Weights of a small transformer language model.
Size: 8 layers, MLP 1728 squared ReLU, vocabulary 16384, 41M parameters.
MLP neurons of a small language model. Each row is named by its layer, matrix (up: input weights) and neuron, and shows model dimensions 256-447. Each number is 128 + 24 x the weight over its row's rms, rounded and kept within 0 to 255. Numbers have three digits each.
After each neuron's rows, "fires after" lists the tokens most often just before its 100 highest values on Wikipedia text that the model never trained on.

L5.up855:146094124139116087154108096169165125146138137135125163129180099086121131097078145138092093126126133106114121163153170127122157158170146177131116126084179112132099116108124120106133125120091101134144112099114114129121118112095129154169126122144139095131141142140122131072099136112130159104125113151144127098138096158121139108165091119146126143161130139130156140135105121139155117131072091168115118119104120126134110149127101114118160158151131132132108147145150097124117136140147087100134188143121113114094106094116093145097173116111143128060146167141082143147114095131123184118
fires after: " ", "|"

L5.up255:143104151128116135122129140135119139114121113161112179151115111117139114113130126168100151127149127142134082098103146159147094103169089130122115147125132177122179154160094135110131159124097111112116147126140110139149118128138159138141120118167141116146126124131111187131074094104163146109129115126138144129135113136105151117140145162107134133143148149085127151155137098124158130166162156167154176122122185113125122133122159115105110139118157143134116146124130129120101086113154139138109142159106072137111136133096121087117080174164146158071142142146175076140106116118122169158
fires after: " |", " a", " the"

L5.up1457:156113076101144154120112130110081084145107089100126150157120162200156116122167104085088131129108135147102139094097139145164175118134085158103120140106130105116147167103140134120113126146135130113137163118114081137145120161115141165129081142104071093093144154099146102121147146153096125121132181149156108122110115122086144131104139123107168124179102111120103151150145171113148142131157131109138133160116108137130069108076125127157148108177109123137165134132114179135087113082128156145092113149122173151136112124178131111142130114135101141185154126121144120110135113182145128122
fires after: " |", ",", "-", " and", " by", "|"

L5.up702:115112100150121122108171132132117152103105115119138097168129122145109119125073135140146163200092107153148146128121128090196200132121129128165109138181138187149095123143126080094180130145165143080135124128142134138143091148114070099110153151160134128127137105123119148095129113101112137154113140127115121119147118113122129122122105149109131106156102124094123141155090105140118101122134118110127153137101163095146112132154121142130116094148075110133174096125071150128104164105127196161125087102132136129120081145162158171111125157139144119117096152143134187139132121151104119111
fires after: " ", ",", "4"

L5.up1569:129132102129145143092110147157115100108108135122116133150119130119176126108161115117100126120114152131112095153120091088130093149153168135182081170095147141144145083137120128147091131138116111179124144095120139123141146112105116092124126116154151164163124116132142147126120107119137143162061182154152122146098125118123127157145113095125096164132134173146152098118152114106153133129095114136089121098141097151127170132137140128111066139101129141129087138132118144107124129105146086117153156171103099113123128111141117103184104169111102164167131108149122120141139157083126134121
fires after: " (", "3", "1", "2", " m", " "

L5.up154:119156153189132089124180159105152133149115149132120146138172127101170131099113104131154142137143157145131113146151122120119118108188133115115131129185100131138118099122109128136084126154138118118120116159149109116168162143124150134089113145108193154133113136119139141135129136145115146141125116116147155053161155142110110152157167119145127119140148141164138140121118103097158138098137122118128152119145104136107156161148141119110132119146094103119103097128104115115069122142123115104129156135092137122100088102142115106155119150163130079141129126106133152138140152144128125153
fires after: " ", " |", " at", ":", " the", " At"

L5.up795:129116142148143131130185083111113162123110182143140124091131155154118151136094117106125139124100154119149145146140167087124138147106121117098120154118131112120118110148087133165117114148160140195132139107120147097141128107177151182136159142139151132144109150140151133122127164151105143118144141104134158161121094168143107103112199146141114124132121157137071124129142184128137170164128128134117122137096115112113150117146134107098113109138119155124142136117152153106119139126128141123122171141139155132134127156156081125093152121115123136107169131095076154176138164144172146150
fires after: " ", "–", " (", "-"

L5.up649:082143126109112140158090090137115114121142140142068158143125142123138167088080137104114117146116170094128087138193104138098128158091149091137128094188138073095127152105129143141155137117150121146134130111131138146128081130105150133106095145108132122151146158107124097091127130124114106123106092087152157146098138148131133146151083137109097133104128158078116163159121098176124096117124145125139184108138100167121115137094126132178147114088076133104126121165122125117135113173149102168165157133132155094118106160098126160169126121161140123157102139153057132124134134133210169104
fires after: " at", " the", ";", " ", " At"

L5.up1411:088166100120142131080121116163116153149123103135121094117111121139174089090149180112168104096135106140149182117138154129135160155133134110146083126121113119116141099128140126133158137070103116086125143060093140106128098089143139133151157129131151125101144146163118150107099136088161153133138100140110156141132175090137109159130107139102111168151129122107121103155160099102119142135082112135121129142111101150146157128114118132095196158114110063136116119168169132157103141131106117122117122154122134138152128127155114156097148151105143138154141119129152114102125138110147092111
fires after: " ", " |", "|", "°N", ";"

L5.up1164:118139106137125114157140115164111148117116120125122142117102156138136083126146108093130106169061080110103112144159122090119140146155090147142119158137118112122114118112117117147091121098112092141095137106107126135158111096105115134120085140109134148146172091141124112102124129133131179102080135135130106098083126162139137099101137106109111117087101133117134093131098182137125134117082117136133100105136136120129127163125097121129119149138123155123134122138112165105111124170144143114112131112116139125097121148171112089090133119147135150125168153131067144098134131133134132137
fires after: " ", " |", "3", "2", "0", " in"

L5.up635:124135097101166107099130143210133084154125152098141127125123155155118152152127090128104140150119101080140149164134135124105133109152156101159154106167086128140114100144142146107127115165158146117087116127124159144147116170116141123153130137136099145131129115135130142122113136140145131126137125140129145141104096114117115131140157129155131124159143141143135132137168124131146132128148144114166164100133047159108146131077094142133096110111116132117109142098107141133130108130178124140154113063134131149111162129096136098185100133137157128139103142148139151111198119109136157140
fires after: " on", " in", " to", " of"

L5.up267:126153107107103119140137131132142130119133128164124114140119185129178115109109111106139151151120106129154123139101150119128086112109090076125137110106133127145128170142131148174151158148088131114145160139123124148174130125163131109087105122145148155113131117138171143115127149099110098094134159144118119147130154150061134098127093091110139122118135138146107099132090132171119111098144142166109117111123153155149156133163128109141134122135135139173074145145163133104130112083108140167118125134112136117160146152121148147111161122128106128159157115131175142111175151104139122116
fires after: " |", " at", "|", "\n", ","

L5.up1510:104155107076147112119114163161120117099162154138119159124138129134100162110131142121159123178132128125145089123168134109100160126166136119125115119158144135104091122129162126114087151131106130130121144146105163100107145122156144092142119113167160139159105144120110160151127123078109140102147102128102109149148145167105107113110127115107104096133127159107111166119126125160117150135142120068111120114111123170141151120120097143118130140148128156086111132111171098140124150161146117130110137193137126080176133165117136139143088158098097094134152124108111093125163112173152157131
fires after: "202", "197", "196", "200", "201", " ("

L5.up244:136143125149137123159115138153146130157127127125160157127166148148192149152115106129128121153162120138147097165113143114093136154109137118107115091161106145150127119125139160126117146121101148130114111092136141094132133100106100138133120093147133127116103144109123146129099122160105128127142126146130122122166137117107140147076148170128120141134136114170124153114096099153120103119119168130147126116135147119092062135108094091169143137125139084122130104109105141103149145137120141079139128125106123107126094086121147117110144100145136125121143114153130149088137142177147128133
fires after: " ", "|", " |", " ("

L5.up418:155200137136106101164146144096165136149131096153179162126151122107115142112125131119136091120160142091149095103130157160118085095158126147115113140175099121169113152124104102135143125098113128144107116126119153168115140111135144168139095123164165173118071150110105086156106133103097110127143123143128145130178135136127146161128097176119174134139164197143090116142089152093148120138073097086135118127173113175105130128140161125135137143087102158142166155106166102120142140109130133110108148107110139112152110093081097166113138097176150130151197152151121157089114126114122136130
fires after: " ", " Swing", ":", "+", ".", " hold"

L5.up1449:113177134146157128122157113089101110111095111129128106106127101141106120127143113150172134117135136082117115071130159172141115144134161133124095132146103150112122128165105126166135193115160124154095118155142145118147102135143108125127143149134132122118122120100136092081109099122138131161125164126158124125130156096090161122112141146119128108129119121153138116123126135110150112151115171137175198173103158112101111119132103116165133141136163131124136093111130143140097093112138163143122093127145119147120132200087106150175124123096120116115137180130149106091113144128155147109
fires after: " |", " there", " There", " ", "There"

L5.up1310:134122093092148129083134143160116155110090137101114102130121128107083110145171164141135145130113120136137128136134135124090127152116111149095108102090100162183068138182122187109143175168118084144143130097141155108149119155143133070141122145091138135130180132099130145119112137155118130111131168125127112125122113148124116121130173129127150090132088121177107171145117091130187113130160148105148136136143089151127156097142085148114131081105112115140135104130101148052099132157152124170131139105125104114151123169145114133120130149081126133118157152134124092072136121129126141137
fires after: " of", " the", "-", " FI", " and", "ung"

L5.up257:107107123123152106148132110182145111140133132136134159175105105133179147133101147127132151155143096160151158142121110118119136118141118136090144133108111136151121103158172138101102101167145107125156143111066136140170142132137152109114111112128119128127157090112129102134100125154165132142118127101095131118117135117114104119184110149091137086167156128108126130180134108160133112126104113118126185135116146151083123157144138136153146144155123152147145143138103137139105083149107111103102144102151160117130137107138091092156074130109066126126168140163102144132170120121098136131
fires after: " in", " of", " into", " from"

L5.up1306:071148123112123136115178124162137132149120124158128148091105120150171125165130121125134128185102125114122140161093115117102129160155108097165129143144110123136144123156155113119171139123118121139099148155123105117083139103126113116122140145157100140113090095091142127130117096180124146144117157083116118152101118141140165140174145153091114157139123115111157102137149142130136129182111140128126153148119152104105140120125096104124170135126155057128137150102087133128126101144131127138123114113144141158085110136092139166136153145136169083159123125132094139188151128140125119142
fires after: " ", "en"

L5.up611:111134180144155141168125131090129096117170148125086148120106155112132119147145130154113091114114112098114080133131131123118147141136101170104149108147143130143124164143111124114109130151143159137128136125166129128165112122129085125110087087082130116148164132082132127112179121146117134130152115122077145158124100156136143131142126150126133135120102148119093095118193146095146146103105150084113143094121163139127113115083145115128151140139137139100132106140119090116170119125170161076117122143134160154131127161150121110172177103113084158161093156152095105131105155157152116104
fires after: "|", "9", " ", " and", "–"

L5.up1546:119111121142115102127153147142161123142170137120131153122107119100156112120150125098116133107116118127135121116098194144125129075108148153159075105084122141112116150085154091100192118130110120105145112124125121157138139139120148149143141133183129152137182110174077119170118115088124127125132111075090148142123123133182088117144136106119054155148149112142103073119103114089122124118138096147139139133090143126148149122120113155164139124117142126095099106140139102135133139083145148170164141107114146114145086113132110114125153105191123122113083170127112112115158136095117111095
fires after: "|", " |", " +"

L5.up661:119107137154131163092129141102120116104156143112160146121123132108145111146102116140134081140171107108126099157131124099097152128102108123140159122134105165141099143148098157146140149112167129125086102119129135101082143108135107129137106153143150119111119147100161143146101127147128119138116129122124123141179090117107105186099114127183166118128148130158139157130125157149125092152162119123090120142143132104139119115100120151132131148108149100124141099134128109145084124154157088146121125201119178146109170156144115119130109098104112107132155087131111107116100116158151140142
fires after: " |", " B", "|", " at"

L5.up945:117164074093119164109112108128124098166102163139152140086160120113169116141124149126117159131126150135085117145073148123121124139164207158119107184130125092098135122140104157148166166147114116113132145121138100173083193171084167132102113098152117147110166142093144126139148139114098117113128120081133129156144137104116092140107117100104123099095097110171109136122121125178149118150118139140158099104144158158157161120182151114141119098116151127144101178085138101143113117114143136121115093099137100172149088133121062156121144133114115120146101108170115158113152129091100111151
fires after: " ", " Q", " —"

L5.up1640:120113147155158159117135130145088089178148120108125109088120148142108107126122109126092146181134121163113114157099160092097107148125121146100120147156163126152135118132128128132106167068122154132108134133113137140078140080126143128166130141180085140137089117134159125114147140129128099090164162152133121139158140104099116086127158130107161144154119151160147148108106086144112168162120143067165160152093106147131120120164110133123158156112143098178147111101142119152092126109113147123164138138109147180143154137149105132114137126095080167128035111119089098141123152127100132160
fires after: "–", " ", "200", "202", "199", "192"

L5.up1717:136136124127122107106118109159138113181122133152182130074128103131153127123148093158118093126106164095171118118126132121168148150107109105124124173143140093113126110137092141134147144063083148154110166123141112121145135100104114113157099154150117132137104161142096156111161116153123143160114144098106142152146121171125161087121137140151145127126167150150164145113101173143152135132092112118158092133122096106100152149094122099092105171152136111102163137114131085110118087125149126148155151162098115128127117153120106117122150114176144152140137120122123153158107142134110116126
fires after: " ", ".\n\n"

L5.up26:161124165142132141125094080141114127136126127077149114096131118169135132139128113130153113123136136098152124084172138139127178129120080152119172117126120134117125123156156144138117122151092111120155037185117139146064173114135122157112177126084119134141131086152126094151119126146153178123130118126122161126126133145111088137147127133110134133133142131113153168130121086130092113197145139144175115120106151134130143144161085114117126130117127131109138138142119088132122157125118129143137151118125116146149177113174110108056084123162134144123088121120149122139108131171149131116
fires after: " |", " |\n", "1", " Representative", "ğ"

L5.up1498:146143150158161116138100142099106152119125087152127136113098099096099106127149107167115201114117127120113172133127158132132138155101105158145096139090156152190127145067123136129156127086197113119139158164197152105120097123115147124121128145157140106114127079111141153132143143117144127118161074118165076142101132105117111106169116103113131160126133161109125136099126088130137149121132133118129152123159122105143163131123152187107147132126149122119169147110144141157104112136092158164135138095098134175129128156130159124141120136107108135124113162145124108116126153134112149113
fires after: " ", "–", "|"

L5.up1069:076108154155117125115110151156095151123136097106130105155154108145063138104156173112150143136108130117122133148151132145156169166080145137114161110147150151191088136137121171125140132174096108179113119118126155109135133114074132117127115137125127075139154122150145144113173140121131146147138140131155164169110138150123157119155131111122111117128148127130135118105094118147171111149118135113091108152094120111134099140147136161131122170090100127142145128089135080077070111137144093146129129121117094128084136134140131105162148141138136122135128149176132144094121130139158147084
fires after: " the", " ", " late", " and"

L5.up1155:108133109129100141159117101121093132152118171102146114087078116172111204085096124101132133142108107130128096115121138155139138129098083119133115160144129120122107097124140127131134171150141123127159144150058150091181084133134099100133159149145105118109135122091119134146080184113117146152081167176136129116109118172136180075129145123133117126134127125147146122136104098115127120112125089086102192116170123111096119109086147181107137100173110113122180090140143151136125128119174139111123120139173148124072109131123099150104144093130136167111102137098057122138149112127128130117
fires after: " ", ",", "."

L5.up518:160143121090126168140152139060156101107130118170146084095160134150167088114119151103159147136106118152180170130161115182099134112131145111171138131084079103077114111147125131105135150102102132188125132134160122104138149084140113141131079116132126138105120126137124127128144163142101129147160158181076109173152107136107153132112118146103111102127165114155112136134126148135114133113134116128146154164102172166093097127158124081147094140135132121089136154156128126130150130091136118151106136121087166151107131112160131130162136122162093136081119159115101151142102103129162107136
fires after: " ", "–"

L5.up86:113091127110123107141128178128130137167112130113118133146152130126137106144135121157102127139106129177127117135134133134093133150128189132146150164128140133105170140093126125130137073083147127122115140102137159141141151137153114160136171149153116106151145087121128105114117153180133141108135126108135082144163142103134100111163129171141175115122146139129162162131127138175125115094136122117138148132157134105123129117121128150085163139140077112164124159138137128131117145117140106100155125151124120126105128135137110087122145106117111126167139123164178121106148121105152140138
fires after: " ", "–", "|", " March", " –"

L5.up158:101128107108127125169116134056142118160143161059130134137126132157162135207099068099123136118160128131132127134089131163123141137119119171125130136126194118163090112129127114190127137103163163157102158132121134099159088177083136140126120103121122097124088107138141087164119116149144113097104109127126119139123115124143149157154123108083115120092093110154132137165132139168133145106144112153131150123156137114093129117136148154132122140119144151111077115116125146122140098105162123140131144127108132108109109146135137161144113113115096111139146108181136168118091128107128144127
fires after: " ", "."

L5.up1339:120111135144129145101138146106128139123101119114195135134078148143116127108113158119157117121098162113143121164107159118115142116170099143116135095137152109115118073135134099122160135125110169105144129105124162148152112106071107112108127155165114102141135107139120097147092134093088089092105129141154160117175116114110106127155078119157158100088112107147137094122068135117156178108157131085131111148098124123119093147126115113140129149157091140122110080099151080116123130101135126177114164123148146126110118112137138108089100160113146111127115153125134120132104118119112153129
fires after: " ", "–", ";", " (", " |"

L5.up1582:120175113136148132114158145120124181142113113122139123108163125144128134147118146098140073152155137073129114140110148099103134126128155113144136149129117122136165100152103110150121107122132133156090136107143107114114132147129107131109140155110146110115105169125167094133124115124122143083176134123121128130153099144140181084152119115141155113187099128124156148097146089128140127162114151084114156093091164146185149115154079127113157114172108147127132103123114145122110114132142128174135139108073167134172144126111127155132109165125157107108168140152135145130130137147130112128
fires after: " ", "\n"

L5.up736:186146210156137121128126106135104137137156159138168180183131123166158111128084095121164159145158125143160117143154131110145133132158148152123123154126130107096171121153112131165103114137120138121153151155121127121164109104116148136203150131095162110124154114154176104155133063120141142128160109160149139123112178118090117128156115151150153194099121061094117159124122121119134123149099164145092065133132113149101085106124132142086154128105048142120122194126136122097104119115112150118090101098188138119107127136111110121130113118118130102112136148156166098109140148171147096150
fires after: " |", ";", " /", "1", " –", "3"

L5.up499:126154147133112108126130089159155109116114112098132170110084133141156140142105160157133145139143096123143117138127140117110141157171110148104122109134128097123134127113124166074150147125142115112138134124112111121116099111150144181171121118104131120151123143138150140123116158162138120100108136162150130100127109113153128151104128137122097092165135120126115126116097162168118142108111100121103096129135119127135120106119142067121142091130107089106081106130116105117121124158144090141117115127113140130136116113095162114111145150132106141128128124129100144112080110157122110171
fires after: " |", " ISBN", "born"

L5.up234:087113146121155119129138134135149114110079122143114122132170114120147125185115100140140147112084120114140086127125103134143100140164116087144134116097112151166131149146133111115064085126125146129118145130075140130173114120105132152084119094164183120099081137140154148122104169136129114125124118091125120117088137098099102154143118133136121158165120101152163205123131147131111124086119144093122104069161123091106138150101113137119078116113102128177108160174128127110111114125117120108131095102118136088080093143122112141120122149129093134097158114130150081102160116107159155174
fires after: " ", " |", "|", "–", "4", "8"

L5.up1553:122122131133130138147116150100150168130142148135119115157124101110157130098113101098141141149123108168127096163077175121109090089177156097127118122091105142168091124088134140126113139145124120140157121092088144135151157104113101155101109125140104088132145090160180109107120111130117120123147116157151122170158144155096092150123105135094144135145156151153139137081096156113163132110159075136106120154136155160173078141149138102212152122129112134127139143103121090108086167139128159165070111127150129093084120171172114148147144148147120098139152108121146157139142095107126141149
fires after: " (", "|", " |", "\n"

L5.up1241:135125115115160136126139133123118123127121149146083134123131148104133107125107131115169100162190105145113114093082141127136110148141152105079117142110128133127103087122100154145126120130104141098128134132134108155174152141104144099130163128122094087130125114127110153058113114149095149150183196119164141144122129109142118130120087106143147163145108104110173137092118149145151175132162114120124128176096138148160129101163102142097151085140130084139182115132160147153132135090145153105127107108086133082153127139189118111117125128118165138158103140119110083124118094184110143139
fires after: " |", ",", "-", " JPN", " by"

L5.up605:120154112139145148126121087118168080142122152179124128113117134128113151129112130172122169147105125105157139119103125143139095117141117136172137144122156119119116131142074137077159155121134121156124148147086117153170117107164150134114105087108125121123118127092112132142108086137115068091122130105139114117139154135097118132136129085100139088130122167132086116098114104162176137138100116089102145110143111146109078133118135054134105095124151113067117142148143084133123125078137116157135148180093096143154122110138145149129150120097142086151122148111129110166108070126124150125
fires after: " ", " (", "–"

L5.up1093:141130143164099100129132164121112112152116162174142193136145098109128164095100096105155111129137130147123145116114131140139112120139106153130139110109132162172110141123163120102100130111126147087105140122142134141160109170089151152119129173119122117141129116164129163135131125149131079143125107141109100131099128164117119103126123129124143132122107128110069122150108118098107128128124166053083127131143105126134140144083109116126109129113105161113154135112123133117127134153121142122129150147113139109121074150097120160121133140119104116121115134121084147121111127099113159110
fires after: " (", ".", " ", " $"

L5.up972:154129120159160097112121116142107122151133090128132127124107105155171148109130109101094123146111117154161148190148151143113141128165124112112108122113133116150110152159091097126114129129107124136128134107126128131146122119137118173148137121130126098138086106132147129117139187085120120129160147120118110141091133156116161147142143125087111105123126142079129152124142124120166154130120111110147161132119111134115170140084119140125150146141133140128123093096097053123117088135115127170167141096170145166150084160121105126149147167140121173111112148155096145072166117114108096089
fires after: " ", " sp", " j", " late"

L5.up582:155106121123148092143127137148101140108129137141113175128131111104149146108161135125127156124104165100109101108124111138132165144136129159145134114142119148137128125155142164098164141117091187162125147151111110159155138163135127191137121083142164136144106149113124107143131128132134185120163097181125152145124104130136118097116139075135109134112159135173121160091090127133104137150152150128136118114169104129086146141103109132132108123163132118130113054108115123107119128116125121128145143120113121119138099115119161157116125175108119132121122104140156113148151159112109156168
fires after: " |", " ", "1"

L5.up1624:109084121101154138137166165127130123136104101153145114142119122096147150125145126133128097102065137156141131151160173173136133182127115115128119134136107121131135115074178135134101103159126152133177099108120089161112122116137142175099148125129093154150097157141144089109115189089116139133128131124109100122139136089136091161101128134118134137121160114125128126165156135143127103144111158157145103139127117094131136096111067117149108125124115133141153096145100133141173126109134150133058147153134126099099090166167122124099100153124123125147122093130130116149160103120092133114
fires after: " |", "|", " "

L5.up976:129157085109124165125110124077076153119110082111072113158156107126130100142144109116124152153104131169088096124109138138113151142137104127102152160075086133189123128114140110139098131116086116110168159097151164176134118132127120159115169141116138103116135169151124086125151127068118183129102116108131141136181101178092137124093112110159168125126100089161129143132152132130097152143129094163175167138113139126138109106123164091099147092149180089131137158121156168134145156119127143132088149109164145168145136157121106109139101082120142126163078101125077136122136086165130145140
fires after: " |", ",", "-", " wife"

L5.up816:138147065092163130140108133103116101140109093141117113130119110113168142135088088120105143141137073137103142113115141145124130108154161113104121161095073107108133110121094097133092100158097067104144191146145094160139148097133148130131137108137127104108109130175144123120114112153097155128150154134126143123134097110105133149104115118107150151159098121118161135141168165118138173166128090132107119124074131112150123145110138126100139097156137102135167112114154153135133161101104133126103103130128131152134163152190119098131167123132141129150108120133113124111130135163125182145
fires after: " |", "-", ",", "|"

L5.up1693:111078141152074160088146123153082127153140146088118133135076131117088180127106093166177116133095112105140076155160172105146082097164106115084136151174138111158119146117109087133103112149170114176148137168094134125121092180098189166104171151110136140166117121140131114122156147117145099142133073124112139113096162145139133134141137158118131127108108127119156166167115168093142122114149123084132117145115135122124120097122109135127108131149154173097123147122091116159132143107148104106154116191114136134148137146134128129112152148143166154114138077140144130136142068152111136133
fires after: " ", ":", " (", "193", " Platinum"

L5.up350:116091151110122123152120127120116157120111130140134137137172166117143129128125158151098123146062089122131100129155143161072070159156127099122173132135103120109111107102138103086100099116123135171101151073122123082106175086170115102105136129128097145168111114131115121113124137137119109112135101126140121075080109101113131133134142188129095142133120171140177146138117173149136096151110154139112126156135142157121096136104107080139126142099143192150125098101131120108146139101148115135088116176129169113163149090160140133124158100129135130136097109173132085118138085092117122117
fires after: "–", " ", " |"

L5.up107:114103164136121126144133146118090101095152107114138129126078186131111142161138136129161114168145137106150079128148135153123110136122149109128083119113100133127125125108105147125106109152118083112144142151131108120145125141140116107120135144143095131140175159133136094115130175102122102114121130109075161120127124168138177096138136134152194110160105175121128132157138125088151109152108123147146154167104110138143136152092078144129164111168107109179146101134149120120130119140167161121107097106123125106157118152127122138141170136139139130153122133161141119130127139147146140125
fires after: "|", " |", " ", ";", "0"

L5.up1266:092111111097117167111155172146119120113128176120154087186155144141090150148095098153126142157148095091114122101084134115115137147120127145134130140134135148163093150127123109119129132148169109146124108123109151163162087191123114127153165176133129110112143121064145140143114116129154134128135105183096159101112107129126127078112156151111093169175086149142106109145149107116097145103140167099124137115142128130149160107127131155119094110144118160152181166142137159140127161170134116126137159133086098143111113115104129117142149136114161110080101112126129156129147073140128148152
fires after: " ", " (", "|"

L5.up1058:085098092133103107116152100089136159133108144125144122090137134101144122127116089123148101096174160175129150129147138175180119115137094134134189147070146141158088116141138116121141156134173159146136156100106180101142143108144100165141128126124126120124093070153081138086155096130130166122131165092148130095106113108136122123101119157102118134115118173138132158113122166128126138116123112119160130123134143088116164128149132115133158109116132161130131136144113160152067079099129133126147133181148122160095124177136139120097124158132154154120121102096168094123142143121165160138
fires after: "|", "–", " March", "-"

L5.up840:121083085132077114147156104148110113147124145097104095102107139140147092152136100117100108118161123151110152099136135138162129126118090140101135138141111123115133143078143108092154104143134162121110147107098145127115132168112124157155141121127131117125144130117121094164081130110117151092138132121079118106134104143165143146164107125077147132103106117128132145190150136160148118160162149114155152098105128180108151175140147153133120126116085126119172145097094200108160138074151167096165132154105156150109140121129132103148152125142074155115084150116101106120156161137160133119
fires after: " of", " on", " in", " his"

L5.up14:094109128127159138140150158145111150128093125132164130138122120154137170116117122114166125152121146114105178134120113113172139131115168108132128132162135148131154133157121095170157105111169111164134123115133114123093133149120123121108130161177172138118148145126120113150135108113147150125098087115113069156172126124161081129161124137095103120106121139147105132140095175140148165112136118112138128139146129089069122123112175119139126129124097127142134149137120074104108140102114128154121145116152152106129102112155115070114156141166146156127167130156139103150127137141171144152
fires after: " in", " to", ":", " and", ",", " by"

L5.up341:116160128110095088133142135086085092124104121123143131130092095129123134173114167141118090120124139130154131162103128117136143166146114110104150107101106151118128172107058114105111142118136144114086148128097134135122107092162155160096119083116108137184077149151166136146119093128122125117115089115154148163147092126109121148116081161125105141128134157194105119146092117132123107157131119097117116151076181118147118128150109073117158169125112151056139122135121117094110133136155099108143084141127168130128124134144146124153088104162146132116168130143141151110143188122091152101
fires after: " ", " (", " |"

L5.up281:129130129160132112136115148177097135106082167104118142131118125128131108142106113131155064177110121156129106162104131167092126155127141155147086131150166129092123138116115114116133133124126122143121146117093122117126133114105111133146148123131163116151100125110095087123121149161121169130138132087128123132125131157132126142157154122129131116128132159152149111101116115117140126166134119149102117108116153149117128135147167156166131122155117100149154121156158140087178105096156113133116121111144145122148109123074119127124122140141102147128111154184089096168144116100180153118
fires after: "-", "|", ":", " \"", " |", " and"

L5.up1021:163160140091114096165160178153137148183158099102150109108105112082171113169136131115131110120106179137151130141119118120137112138137118164118111080139132145130128138133114150088128119104135096122133156115105157133125120163132173143142107161102108115137122141121151104106085151145083148151108123132143103118112137155091111116143130156137111147146150136134140111102105142130110094125124127090113147113154130090112148085117102106111121134151133124126155109140166140083097147156091082142141134113114163149144172083146141170159141149087171097124171109144140111066112129147170103170
fires after: " |", " ", ":", "–"

L5.up1610:137120125143157165106095155117130133143106117096150156098125126129077118124157083089120124123119103140121116099143101111143148104185133114168103171111112160088081085153114124132111132133119119118135122156125101112121136138145111133099135155106144138146152127150147105135167100176120111117095108109119187167129129151129094141150151097071123121115144101180126137090125129134137175102125131156082126177148140112122167138129114152134105096130110147092128103167116130094071123100130079124117156067079139124130104126149103141153147110147106073173151089143098121110089150114176112138
fires after: " ", " |"

L5.up1275:115118128155137096151146130100133112131138103135122157129081087169144122167166099157090140155141126147098119140111102127116163124181140098142182124165124135111111129095109131133089135153133086125146152126137101133180130141142127155114139141159108129143155159158145111126121123114139148119134127134108203160087129144111132108149124126121092112147156103135138118100141136131120156153130114155150126143070135129101130142106127175154115107126121081161121062116144135097144119130139162129101098081141113158124119151162117119117110133118107110097152121088109141167118140141134121098
fires after: " |", " W", " L", " the"

L5.up1558:154148123085106120124123113175128125081077181100129118110135121132082128096126100144142111163185134116140097130119144114179176105124091101142144145152079124078119105098148121136164157107128156128142097146133123112143135125130113101139122132101152201111129179107129123138132097106103130152096141122130145152103126138106127094128113143116117185118151144115143100183158136112121129148153152119102146082178150129145171123072130172082102144138131113181172136133099087155143130134139132133126157132118146131141143099182144088128127164139096077103114126136125098117143074159143145127
fires after: ",", " "